From a checkpoint of a small transformer trained on Wikipedia: 2 heads of 128, untied embeddings.
MLP neurons of a small language model. Each row is named by its layer, matrix (gate and up: input weights) and neuron, and shows model dimensions 16-111. Each number is 500 + 50 x the weight over its row's rms, rounded and kept within 0 to 999. Numbers have three digits each. A neuron's up and down rows have the sign that makes its largest values positive.
Before each neuron's rows, "fires after" lists the tokens most often just before its 100 highest values on Wikipedia text that the model never trained on.

fires after: " the", " on", "On", " The", "1", " a"
L5.gate167:484496548520485612498572495409497450443507511476509524492496477528539531599512488552530540564556476513496437589533438501481464531493553522477407478579567595455493533594440414480458578449496500526514507500594468573459430573516472550477524539443547539512494469571518520486489560462534443491
L5.up167:508571492488540485475533466549487451569540545505453523490531539467506541428522560633538434513474474430423402496451446536575579481504491539445573533435492575552548481466549419604407493451564591536507538453526570523414413501407419545463508523470460461528518439541506472543508464512511492433

fires after: " M", " K", " Z", " W", "er", " J"
L5.gate76:501533475529391498480428402500582490435528462432424525520565529584515519494507467443516501492585530418493484551507539534505459553524505501472515436427451440609508435488646459439529471437454477483459469553562540493381551407587484572452520522501566437530512521536437469501501400467532514481
L5.up76:476490496547527390514402504584638479448550537450573500525532562510489525460445425579494468503502531405434538441480508507508524393616569560521434604559540444471549527444529465466499561418451547580447488469528507527515451509526512466420539524494546504504532520478495522456564552491604563468

fires after: ".", ",", "ec", " Spec", "H"
L7.gate127:502519478566385405494483525424563468537542555512497492501497480500450496560556558483544565554455519445468433570492459553575493456477465549478387522521524493513492513435442473496536451546310582570518479546496557527489471464484551542559492506617569479504485469490494445469481445488582502444
L7.up127:486480507481631552432498558422502516497455459574595470533545571561445462561528475467504446484399513445480528538497494441566594550508466474498507438510503421524507496586465538438466566395518537474495441477488585481544517520373491512563571519539488487438495490526582596480549553508515431533

fires after: " D", " L", " M", " C", " S"
L3.gate118:435536546475540466510515483486456520521421441442479507571544616452557455483520524441661486554464445580534540488440486481514604579532590528542421478539476569475454434630558484410511512603500523459562576480573512461461480556486548575460431525517596481461427595455486527462461613552590520510
L3.up118:538525513511466557433543474499497444440569506502514486518426424425529474509524486493522522486511464455501423578432476498432586531463447578511521459550559491455501504617527583578501483537524487502513570471431520498467469478513487445469532408448512393571467544514593538464428534516469560476

fires after: "2", "1", " ", ")"
L9.gate72:426473499579386492534539502484509438496526466491567546449532471490453569508593519508483443493411396476430413478474457531568442489581432589491531577488568487561489483506489545495466589472506496502447472429477523482550526538500543442488486423479448563433527459422486483543409494545571538502
L9.up72:564519501475576539486569509460646511449492507508524512442431522529497546475545516472575458526401418537478399527550461554514443455445461483485493528448542545477519537621517527480480536486451419487421401406481557463539440555467541539473545586533514479527537449585435515456548549517485575487

fires after: ",", " |", " Time", "-", "l", "."
L7.gate348:419534560487470541516535459546487572553542388491446507517536575450543454563523555564595419487522547433500415447511527480505500495482470524551489441587358531429458472472457516459632505469588551447517544425481505449623516460440419567431513481522484448551507489433535545531481456479486484442
L7.up348:573531508486561463507492584456538602554572491420438503567553424474484520504434456452452436464573564468512471569538473392422493504511486569479549525495458487480526522381457422480530521507645478494552465483583450407567457508441503451518508552487423448556568517533540560411558374428461509455

fires after: "-", "\n", ".\n\n", ";\n", ")\n"
L2.gate273:511518436447521512546544555539459495518466544517407472529578515410472461459501501459461479555463441522477537438554522485543576476560553548554386496541459563432521505547514496420516569501533531457517531548509412512411529548496542561407439523548524405498483454417547575499483524583446456472
L2.up273:554555432518460516562539489484480508511545459473546415536536551452553491405488533463556514542486398550563500473520496464494483481528493528500482533474469475410449483415614443495614585530617448433506498505503530575465476447455491537462540488462494499545510576498591585559607526591481493514

fires after: "\n\n", ".\n\n", " |\n\n", "==\n\n", "==\n", ")\n\n"
L5.gate203:474492584536524416447547432468424574496592554537409387528495503527449494559489588543491576562488526493506508548459478604508575511479442466535500531500541420421436538503559511500519460508497561457355495531573492496487561476508500505445561499500530490574468495409525484459490455608526445486
L5.up203:552465549499518538445568483556511512511535503506463434484479516480573430405487535487468454500466455438493506510514499528626569430582513521490568476438469626645485522493513518529328543540480510430468526363497489467459527441540415568475569541593444481516552493433551449505524525476526579557

fires after: " the", " a", "ad", " his"
L3.gate171:513615465419473531404617484519522523537539542546545559548427479523498530415485418474447522565425521562554451593520474521555523485508544553517558508531462463559474459600366453497550517485485470418478424433470602575432554482525484435489526476505527564523503515591607581439454522510510423559
L3.up171:561450517528462463609498410519554538409508525602512500489441470575504471627538520535603516489498492516453484473533463495403475526447546411486525543452516525541437511418549570502484521373491420410409480533438487556552472653448482508503564528478483403490504473453443492589536506566513448518

fires after: "9", "1", " (", "I", "6", " Mc"
L2.gate145:526499572497491486368588468519534478616488508500499510569506544520485471546587459558560478500481435540661506494557553416514475527529504437514461502461507525502529472456563478488540494460492450458421495498534513519516508453545569472517514527484470495421472533522506562532462511543493440538
L2.up145:426534448513504472484453477461553527471478477444597523531516492546455485497520437475530480474538452544608494499429562479453487479475466501456434469453545437550477588437550499480488487481548470440479510454471474549475480395560581444496556585546452481561519614465451492519532529566477438519

fires after: " at", " in", " At"
L3.gate413:416558478517522514446447506513506424615449454460524376446513524487390550463469505486540559472475561543523515380556553479548521540599453500485439477372478474528492524467463476475556435497414493514485533510488514467647468471436515450459521528465518479582546479529409546444450544519444542524
L3.up413:517502457494443521492526442469570471473482506532581535487391483476559553532451409463529575528482544454489464535427476577432475518448409427442596454386392494478474481509520433509509460494516485450496522504481450496474610536517448494361499531489445526466463488471563521558447426548494577505

fires after: " –", ";", "-", " |", ","
L7.gate440:516612418578452531558484535535441498505579559501515513529554544525372578561389556370477498458623526454543493486541570512421486551429508527432498475495548593519541565411497494520507521411551559522448520532528498509430497440461527445504474525462513466469443602432575564536539434549594430477
L7.up440:530561534547394459540504503465513484502503464511443529400458549458470451526492383571515469463463504445535491531580565624470490533520437486462477563370585502463454534512515454448546500570485553592472494494523493594373585530510380511526440469504482494496494530495478506487459584497485527566

fires after: " |", ";", " —;", " "
L5.gate183:542536509480444588482561426579450478524505483528564616480491590552555423478558601470428552550501526492449428440469577466519548444584489574468465437516535609491494467495544455516506571527373468529489533473480497559434476511465484452508460512545401531473605501525465524428542562491493518451
L5.up183:523432536499448467518459409542470545522513497478587570524559547497425487439524516564483486412475418506501501498500492453477523519587444510533480495492462506474478540472514507499459464467458415456448443529442435514478556510563504445560512424503482499437440436489477474581532493625529409409

fires after: " P", " p", " and", " to", "P"
L3.gate494:494475519521501451553441535555455516491509436508388449460452376569539514449477433495473502522528492533542533409519528548532472522480500550449529575496464433585508586553572513542521395454525484503508485468589461616409522511526528517560555571487459458515431494496470533487509582569506468473
L3.up494:530517504436597460473555501535494518531491498572540500563519520577510442498537478452553503533516531542470551559524588428461505437467461445463613523468489504479609497534553508521431567520510565487511495428418505517392529447415411555479439431556411507596550464505480438476532469631512440572

fires after: " S", " M", " K", " H", "N"
L3.gate203:424434470496453460533410471441479455527546510409483449520514522554608458446505527511499564503507572520491518486439579495533516471427576530521470455471470516533548579613479492532563572472476538650442610431552480512527489476489520496497511494514523471384518539460526436428516548462515465427
L3.up203:542433601476429452442423467538434528458470521401517456521474469429448458532471473508562484588467431523420454522410472456442541599490481447512462603497576491430498499520538513538527527476496375460467512563481414486471489465579505466481471457474640551457590558546413494480448496538506515427

fires after: " a", "ly", " J", " A", "ch"
L2.gate162:435576454487486613479456483417440507544483587565460461488438466532521521534459483553495449502531475433468498479481464545481462522527554492492483521561504542552502467423521526462559514443465564544477536396605405540462468555527473545476510498467468536475599525472545406401449495488567534623
L2.up162:535595475432512538474482469451468432458478577525563505506481566555512519436418503560476536503517454432482486482440493586547476495507534501547495535448447528494505470466490524566496447458488486526505488558549484464514531519449482497500475652514503658561454483509556386494507518578556517486

fires after: " the", " The", "The"
L3.gate333:501457485531511557570497448533492519541492587601530518465475424550482492440525509427516460546457513489485575458496488562468482443489589588558506552593522450525490557440539480550592521494538487511532506546472444402456455447541515517413468533489514546495416519542506516441493505511614562551
L3.up333:572511474466519561533468452490560563416491569596550535461388400510613436574508506401499500520452543461487570473492548589465454523531549576500478502504508445472445468485503536593542414469457521510519477501519522369441480439631500556456405533433572565447379464651457489500485473534518613483

fires after: " |", "|", " Lab", " D", " F", " M"
L9.gate55:575550535523495555442470454502347552507533540457506573574543464448478473482475441520486507473489535515476456480421540534540521533440540448443541424481587514581419489547530492445489479430455453505547513442507526533610418444504558400446485477568503425525415542547382502535459494500489561508
L9.up55:486471478447484494479472447493381560452481510483494446478379446454512488494486498490550509428435389439505489443430483513409539638432462466543597476546497576571482482577476409490523495498493469509510560384434490559567455376516478565535454483516513465465433543570489446526517507519571525475

fires after: " St", " b", " Cl", "ri", " sp"
L3.gate199:625475487506508511462550405537477571420493499573558516598416560484456450521489408454532468523517565451419504380457540543475584440581479528487566564441481456538464430629485480520562545488545555390520448465516556557491497531597498492412468526442536524471468450513434484390474465584421507536
L3.up199:453560473475439534490481562539398497514488584353560506576460504541472461536476426524500476495502445535476434490406476519508436585513557529475546613616600451577476527603486488502496559493572475577517452454550478598512477519546539503409515482562424481535511477494536415566438517513424465587

fires after: "8", ".\n\n", " the", "7", "The", " The"
L5.gate250:567549437474515562573526332449519484499474538509591486435493574461434375446474609468478544458495431518501461397397503591541482477540571552519500460455557473476524525506571499501535494429504463520437522579491593570518439459498371438520516486392466467537494539434492534597426494510448513446
L5.up250:502460492404436539483468431470543477483412516455608493496450590517507456584566456494467613573506531489570454429584488530469482489507541506402557404489498510494548518519639503501546529520457518582493548496472482472492501436408479512410511477482557521463472533509500556428525455486494513498

fires after: " |", " "
L7.gate335:465478531391489625495524508486496525514402461500494582536599491458511543529482568462530589553531437573557462418522502551577557461516548529503591573479439505527502544479464476563543473445426466576577425536489411539442515438503487481558542401546434580448514486517480460465498487489556472566
L7.up335:565476421563524536421505442506509523495473500558423519462382509512470451521612586488523579520466397533496530567582498587512477441557421471531416498411520511522501433610517398547463510452512450568417501441451574469486544537441502488517477435517419563412483565451477451417489475513534527553

fires after: " p", " the", "ag", " h", " P"
L3.gate41:481501516550543450510543481561446571469544488564503405512465452586458448386436450573453522480501417456485497529388521532508508388521442511475510410535509485499597482461498514621537460519523535535485534545476395421433468465408545541477466557530492523571586464461561568623600516527494630471
L3.up41:443486428472538463498552492536511537444525459569524531571549443532481473493478415457440522504563518491470508490439474535402514426448555524557546617581564416431438501492503569549526533497533512551486537530505472508425511498495433563450410525559557575542590583541454460465523508561489534362

fires after: " the", " |", ",", "|", " a", "),"
L5.gate450:573480539505610593499489442422465473405502536570471498499469603523601546491506488494456471467522535508481570528539502469569443411452547541461459567530421633507532540505439532513502475501546523500493463492406476467463465576521459572493572470484581439522393453584493364397507450494565424552
L5.up450:491529527547478556554510581488408513489498504558504424456516512531521582564456453448570401483491407476482390470525529542465471475494437588485455606481446526440501446554458468567473487540475459513481458500438420467429493491453493543540478449424549450567441553496478465451492477475467454599

fires after: "-", "P", "p", " p", " pr", " P"
L3.gate243:498441515439562499524513351496500398538426519507461465507491604549444445508499500488452524516580499570463468434494543528539517459472442531483561572524487508523500532457403514574508602475385498521513534525461522525477532476455521521522562476493397425547494569419512510520447579445510517467
L3.up243:556453489520432483500475453527481627643535517557534495450468603608469633494457522464477407497555494496507540461544490483479475501510415488527407429408438518511504611514561530470577518502530546522482497530487505502527550510461477469461565530454509445468487513473550569449502504431517521536

fires after: " ", " |"
L7.gate353:552461496462536486510518488545597603476529615539541548383461468489552483508497545455497518517500426514444551497536540508418488468560455490589515422460510548553570466500553461468563596492539456548544422497464558481550513402392520452519490494522359485453495471468423531479458563506524508557
L7.up353:514396516447626464431531539498643504505492479649541446429441468519486562490522504455454592442528426554524568469462531482507464498517576488539523478497444591530579566452575468430483476541552419511481388476504494492442459448500515406440497483503445415497503499493466584451476552547531544507

fires after: " |", " R", " the", " in", " of"
L3.gate51:480527557391566525451631488522452509497428495460472515499630543533524502525530490521500591464446567507446504575474465483501571478493551524535450517555422475556528575542591509509474626388409491506560469506515472498464550524593484541479532462461453489411462434493471538472505452463476401467
L3.up51:543567504519478554521633455483414522539554556466404448437479449530512456494508514462564570497458538525462444547458433480488604429462495474458408415473468522493487517511494460534492541378542445551576410484450465437455566473473474448482580448506540619454441472519491411560412562443424495577

fires after: ")\n", "-", "\n", "E", "″W"
L3.gate394:526521511397497556533439504394529506462519498543484483459465514467515568442547546498500418454554511543481487512491516528549561427481501454421424508559561581438538604402470372538546530473530501509484469527519504425607470539486437483490468433496493462561515510535490511406471545509518506435
L3.up394:577547509569414505543471529518524559526419498560440360473549456447494538454518485523461446496503432439559554477513509533566442574523535500483531499360478556479572526579447449497532453531509514527478491539452407446526464438485530525480400602447470520545520577439404557503518489534479519558

fires after: " |", " ", " September", " December", " April"
L7.gate77:487515505484547446447442460500477491544528556506528523463395393454440554588489470476437520458522442487506510520558493445426537458460465439508433536534466503540501408509492476510418502488494469511574529424459559462470433530490546462379565499627479443517470417574497426578557525470492555469
L7.up77:478548500613468478456394525551448492449533460539491475500476538453460586467557458334518484467487469543491530515565619507418524504486474444478533494507498567563462454514475509557481429425454520482523462439573526489481572539457465546501476465446429544584440537504558440431601520510485525512

fires after: " the", " |", " T", "|", " a", " an"
L3.gate363:536572562474476437479462492562524486527540552557403523541421491484579525511489482455486523507455505554465529393555515458453501500463531507550524547456577542576536547500534489495473539421463385562453518525424444501575423552472547447361640468472549474445497568599557555568493485479580478456
L3.up363:442543542489443538466488604590459499484455472380537510525474515541504439484519445479541465484440397439489453565497539500416502487486582446529578523525496489493497647426453489479517553515438616415499549527513559446562507516526479459511406438464573598524594472548504452578572490420498570552

fires after: " U", "-", " M", "|", " was", " the"
L2.gate502:471478598497506573542483617488523503469461508578462559484485444510535585498559466472485518432449464498494459582450499481471484498469435475582443467489514414458515463570597513349513456505501442468529438507449523447492542487533420533490472483459548553459550507507422445537608492473548499506
L2.up502:462497411502532489438520526504500508480507436534561497497454561558560492490420441548370560508534529522557514553477491463496520536478489444506418489469495485550532494542482609493560502470562561458470344491480376512524479519459505612585486454459542485430445495435448588485419524615559489468

fires after: "T", " B", " b", " W", " t", " G"
L2.gate28:454465440480498489489438481506529499573542499501518473445561449483552513530449556453528452438474480500489562525468485474529545571555547463496541515494537473534574473479539483472470473559559477451528503471545461543428545393468478467376427530527510596528554585477372498492454427477556490530
L2.up28:451481391487474520489429539555506457491584455447536496435537429477552615513442442533509478428444412553504535451542475481514535536540542464612539462565473388579482570511487428492579547517553383585553499459561560489408534481490491492448454577513507434473567473504432590498437440593489477519

fires after: " (", ".\n\n", " \"", "\n", "===", "=="
L5.gate312:539589487477431434491382515490524429484577456535529510584517566509444434528454469505473552457525453492540472503601454479516502529499548508466529507474532541449572545540458602474378585495431556398463490448498537475444464489499494423476438477424447502531498432509472495535494456520491547518
L5.up312:497473495524534477489507456518497514546510501552490540562512563529508506365534451532566579327475499532577492527433446548493501503444517441566531420520521482470547546529450520480432568439449483508565562467414527565487461553527412490557584444527490498489404466551464509564553486605539454532

fires after: " |", " ", ".\"", "7"
L3.gate420:540524495509580600545483530462587399462472412497569462509476480523540536483447573470511529545456467566453503444532485432462551523383513489524435509502593472530485493591383552452550471489521403564549504609551490444484523462543527425386457465497431458557476540555466552539488493511494495463
L3.up420:491458461462510494550496471488511418479419382496457429522510438556491481530584496503432540475544496477505517558509466417436462467507467473491496481657443607500511578499456442447512581532496426514530443484510547525465488500509507471494547429569558470471486419474528596486472500510569561452

fires after: " |", "-", "ies", ":", "P", "ation"
L3.gate407:522448480462516505489517486474464434584416499494548495461538572481396381423537587421477425596639495416492507541529506548579609568439479572488457598503532590449484587437540476416555547472599496575577490480462472449531424556539484456426467490574393402465621494551541508529498470405549442512
L3.up407:506492464562517496538570478525538617568525478484483528424463504494378555496523477497463554590545453499447504496476516494500542504504473515437453524451456458511486480515479520441514465536505449514567496455441444535523506492546483619544500473485509452552524550420551451429506474413560409365

fires after: "-", " |\n", "os", "″W"
L3.gate406:472441507503497472534528412516545528452510507546530538483610473485477595455518470534538541503554517511540541523593568528526560501477391451513439637451494546476486495541533424552427559490536477493499455482476523480490481506428456386480515536538564567397509427359496497469513398600690413467
L3.up406:476488462550450464455448527463497482554472532608551511502547414473504594455480458536446550541468390477503523462508448506415460555458537485481603520496476457454547484585459584568595578488481474615483501453472515552558497372487475609528462418481505475430524509482481509488487572489579490495

fires after: "I", "C", " rec", " c", " B", "b"
L3.gate213:499431552443476481555538420540557453542363460454453427547464489510550447514416505535511409513610483520587502388491600369432510515584491491437539467525460394637435509478398471512485528527481564539489452489571465416485489414425531524474468508463453501445458548515422520557426500642494500504
L3.up213:528517543476439558488498584513505496417496525510523487485473493597542413529597452486437499539509536446516602384513474509472464546492484535525483448432500464343542499549432501548591528423589403404426556422534446532537542418495524543530484525477585561464467494374573493557496448463510418383

fires after: " \"", " |", " The", "|", " the", "\n"
L7.gate16:475417492475614515496563467516509466564543532462524459511573521485486505515438460563541580560481498462448497485471524453496574504429471510529469572610422505516532505515503481462494493515495495512467597404570461578427470377611490492539496489479453458553498512511453517534477484570528569514
L7.up16:512465444526491508464493499601399482626525619605531497408576512488499473492594541427487561455458513544514458459606503512556391555515482511457545521488379506529529450514446505435480475418509438459565425544498477529520527534489469573508547517543478480532479502578441531533529441588526420471

fires after: ",", " |"
L5.gate300:509499614419500450592491489437518445478631512509532452519448502515519494481427506482393594469471556528507434532446435586565549478433460562532504493498492532457477455495481468564517533376517491570506494461364418536558489594527529480504518504428388412517544507532573508602527517569450395442
L5.up300:489456559533546432552479483346425513529568451461457463491504382473462543525494474526567443373520517448418434555600424512460516467549506516535387496587463533484542472490563530457476532506521490484500494471559491496543537568519536526539537472519468433521505517507500578448508424512443502434

fires after: ",", " in", "ast"
L7.gate102:543477448551488482487542437481508570486473481551467426533429511406542489517477549558505476469489503475405523553457525459576515488452517467460401469412437553457564531490480520482506455418478551510474461400473498490484514540489437495415391419530515449530509523462490617514471482577527513447
L7.up102:579486491447507576479547456579518519560498554495560466546431523502451582510580535534478527445425538493471470494450542464526537487468508435468562451463408534452580527514472498485467515574534492454437475494556584474530548502450419441392430447455558487507454463504506502481493585548433494434

fires after: " ", "p"
L7.gate320:509392564475485540473559544515500554538571517483557476521455607399511498486539484501453598521591427395565484506436522473469546570508494550492505496540435585449580531552545410519524544550578423472467458535448562506491490531550455535459458468433494533461462562505482570465470482467553503473
L7.up320:522459496510497505460488464498558563447485456492535541505470430491471572518561470566532490591535461539511476525603504399496531525472475414494546423477504472506570559539564558430479549442513453477440533495487525525497490428550557437517532528475483456450471499532596480549555497581479549519

fires after: " the", " of", " The", " an"
L3.gate115:627658533481430470462455479536482478541476441497530490514420511531596481524478468470389496522596473541493511528627333487527467554506502388450506542598511497478494481512502523551548609544518545578619468506537528519537519498478479437488511522444492561468461542522498442450485542505567524485
L3.up115:440532412432444494431510438514521524493510552504473522540488519603553542451533546461462555452543429500519472606445463471520515484444577523611484496576455546514512441561527518564592540531504568513509472519506528540564451571441516501547514441471427448466483554600520413420510523386602461491

fires after: " |", " ", "-", " d", " and", "D"
L3.gate290:479511445487534509444479450558477514541553516516589574484464481494479508478530498426495581572522454556489441480506459579485549541432541566475477564490349572469558484481569500453586463467448452425437451597364603459528509552500431463446544437490375568447507524459521535445491453521391446516
L3.up290:531452517597456523531441530439473537556454488499512515562575566448517499524449508434532545526475523462450468401513465487504481406468634524460523538438540417424577625523511525490482548495461494477436496460514480507484522598541569473458532532519451557504465495491598547549448506530485400568

fires after: "–", "1", "4", "7"
L2.gate340:559469442467559511598502495497513537500411557474548430456449532476568409445475509518448536567522574528454510572524422596572519451420546534530656511476588492517498538574435541465563514519462569597559521462494481464481570523459491435581531529452526475565550495544493555510515515430519510556
L2.up340:507499369488558468550465517641477506481513557567576543430492505537511487393511554483539528473435477446421475519428444523489501424602470453366550520471620520485454531539491467501512544497499452493510502514542468464438572492478476528516452527502485482583546469519471518519459568517592508527

fires after: " p", " P", " ar", " Ar", " the", " a"
L2.gate94:571532405475420441561500448473518488471584495553494519417502512520472569452522410471395497562430583538596569396514555527535491453513468501515558563556607556454431508625433498547549506603556509407447551480476516459536512419501353487523531528546481567503497465534439558559456430553446539492
L2.up94:525497600515612529554547436489565494537513508536450479535473614460544400587477507511560456564481385493515480557533502504423409485497497544430448508446512553528495544442515520524581441614511550617493562523520483528425491523493563547511470575528510446503589427423523508568462440475546433544

fires after: " |", ";", "|", "2", ",", "0"
L7.gate140:514502478518399546474472595477524425531516489483533555486526489559416466407562593505470464435485525463521509463544416493545431516533558453586525521435551408448516450588513482457559607473503495576520429425514460490486522434439559497463472467518556408550465557537508538510473387438474469483
L7.up140:528494529493490432579411477480445512467447362498405515476522472397442460515503490562474560502540492533451501433453549586448569561581508602516458536516486452500507475525531540433491497513549560542509495454458447540470528443573532467576460542517472506513563520509549478416539377416477520482

fires after: " b", " B", " C", " R", "B", "C"
L3.gate73:310538578406538519554515462530491482568432531525529528585477542563487427531415591525560541448448518481517421538431501526420495427526572515482546467497550512536559429514502507456445409544543465388515552562548452532499516520468481482505543492456549536549548533436490471510470454653464530517
L3.up73:506488542451438476509414613425452506566485587486516575450498432522584466500533461591497482500538546527445422489516569573457537497512495484483552508382480505450543455575545408469530486649516476489539537476496507554572594455487509510485482562470501493460578498467404479463373535488541514572

fires after: " ", " (", "–"
L9.gate191:532425558441416529427468425581466551462427463514452552560406537564513486573555469442441496484492533494446528515506409603557532496458560461531477508543512513444617493472387441572520449505416537523456602501534512446486479484519480455467529555506445472539499434448489623487510474452536515396
L9.up191:424525547448436502469518426582542577518449531524426525543443447629451504493515538596510472428513479526492598434562568430500570488580456444501528519511507521524544473495466442587472487359512493500527602504507527478595547537437439512459481516462521550485525472536454577469511574439406560379

fires after: ",", " –", "),", " lead", "ass"
L7.gate38:424438558496491542439522505485488564511452572462467553550454487531510446612551552572509545428464439478532458539503503472472476531524568527503513451558429537586520463515532502438497537526533464498557458471493511539383518481476449483448491457508551435581477474434534477493476433486507538593
L7.up38:499519450542492532546446493433452495559513393509590538556581468476464483541462506564583470397496439550516446423450529492477480526527461582619418431462494502512536437545584394489454527590496509491535540556513463459439446511525448509567504567483581369517504450481582418469457509432455468484

fires after: "0", "9", "7", "1", "8", "2"
L7.gate311:552454461418476482460497550488438576531467421408527438509537509516532557506394539480462517449563573509489487332530529479510490467549562626497536529511516531547477512454556529523477482495532484520460476546426542520424471486512501545515506540490371480453607563451544557462541573481499421489
L7.up311:539527503435425510450480483504494505459495576411478465455469514481478453591490527449602488385520493435498500498344469501449502426508474436454575635466486534426539519555494459541405480538565397509510491464437416484489554557455541579468540523443485452480523468425460382487511561574521511444

fires after: " ", "2", " |", "–"
L9.gate339:524489454412497400475475512544500583478496499490461494617500446495414503530505430573502469424570508384559469498538452507451445504512437453480471422515477486462497470601530463441500480510481454569458511493532520476435527632509457459541528473555543470427550420447556505532388447534508402499
L9.up339:440503555508534620538567484440534592442565491501457602510509514502476514510450377478576414471505475549593533460472464403513496423429397492465505567481496528518457460565497457477494488463426538558434453459600550507537574578516507512468434500537639557582496502457409492512551519515450492474

fires after: " the", " a", " was", " to", " an"
L3.gate119:464511464524528529511462594550530399486551535481528377465459446556477499521482512438505471534473569469497522479508479432551552486453511466560445598468535446527432499532604583451497454463493482478544508533416549415412588528403463507585421531420459591528538512574502514492526478581595559477
L3.up119:449502435486511519597504528506471569461501537528383494516350646535468483583517495456528498594445468456529436573510458493485523557517551499482526479528426576536517399498537519528486477446504514462547455491535508418538449455573483472515561439514566458499431591519520481501539520473487487589

fires after: "\n\n", " |\n\n", ".\n\n", " |", "==\n\n"
L2.gate206:395445572572559433534620451493457510434477506550435464514522438583453519490454468612481541498425538536531440551499480468453528492462465452511586540550614494504502404500539578481508519444494556497450477507551459544489530537457516482495583441484448416507572465576592526509502508530424555496
L2.up206:415501443536544462561631380420499546494443510559447491473491486507465489498456518491508503412418574551496422532480491498443512448481464465494523530562515477510470411543521554530470525430532544483559466487567530516498502517479563476549574514536482541488552415466501522476595454488437564479

fires after: "it", "_", " comp", " v", " sim", "ep"
L5.gate294:465486533552413512475401477452476496510510478449457457544444500525546577572565501470522655548513497570497494489582458385533560564577449444438490477393447441510537550492404472562469514678498533477515514528493534517529487493530614466509499530490488415484459527455593475508454440519428498479
L5.up294:574318505521509437472588477443477487544501469514412537554511458531610456592487522514483564412487496475381502450538581499526529491516531362541521482399564541589485555457437530523464546594454416471468607452475561548469498457538539565379511554408448432515464464556542468484421490414476519619

fires after: " the", " of", " The", " a", " at"
L3.gate338:551321468521479511545460498509488570410524540435443409481490458455523450488495450388518426441511524387575481522588544528562467561545401504508548504556479532483426508463565434557489464477460475552552487468445559525452485556583548514497517555562507497485521473507510489438482470489598463429
L3.up338:521511397416532475434540575543569477529562521485525498512361545556527370493393498543446490466523499435492520446523526516501567473443500470487460497514464524479528478468505466515502540372567503448534454430517534450556495433405573436435486550455489591473477579478465509400468445529464445543

fires after: "1", "2", "0", "4", "9"
L5.gate503:426522556451551413482533600506498543474502600415474493513450500490484545542460423602518503543571573582553518491456490475476568496453533490581510502528533444535508504493430476500544515520549493540473551541461430514385433486604464472495448583540471464545525476461464472458467478476557370529
L5.up503:590518443548504595554413540520460506479473537516467513536562540564575512465493561483501552428453506505595537529422574570510467508506505561454552501479523466497602568536551437557504375411490521387546556436490479444476516468375504478497485514527493457497541536507532424617537560564517509455

fires after: " |\n", " profess", " p", "1", " P", "ret"
L5.gate159:470530476523525523512418472455508483559424537508467566597466444506449542493572492521413449553552469496435500504456489483583592572533528579457490508495520581478527551481482431526522508442517473585505522553511455598556516474412548536580487504467457411584502451546549486553515576554452517493
L5.up159:632480480505490532536472540477471531493576544543484483497584556490467436523546415531551448454552532452554502590499531475520564492450435471544467460496459556486513501569441568521529412464469518476543477499550572404448529522460566533473451529455441486514568451643452411426483440429512496493

fires after: " the", " The"
L3.gate75:561470493536512520502544453497470461547530554579493462458457501601463326538553535499663557494467478481557480677483506599545566530500558484486460582558524507573560529464517426425512510487549529481475461542523474529511529527482577506526675510458518546409426558403448537460429538456478569513
L3.up75:429481520519477476504465474527563533529444466512460478517483404483525453485532461406507488454480524515578374540519566533458458372475526510546490522449493467448452461548501548547581475459529432462510481475526429513554479533447514425448477558518524569399608533534488602441551513498514513537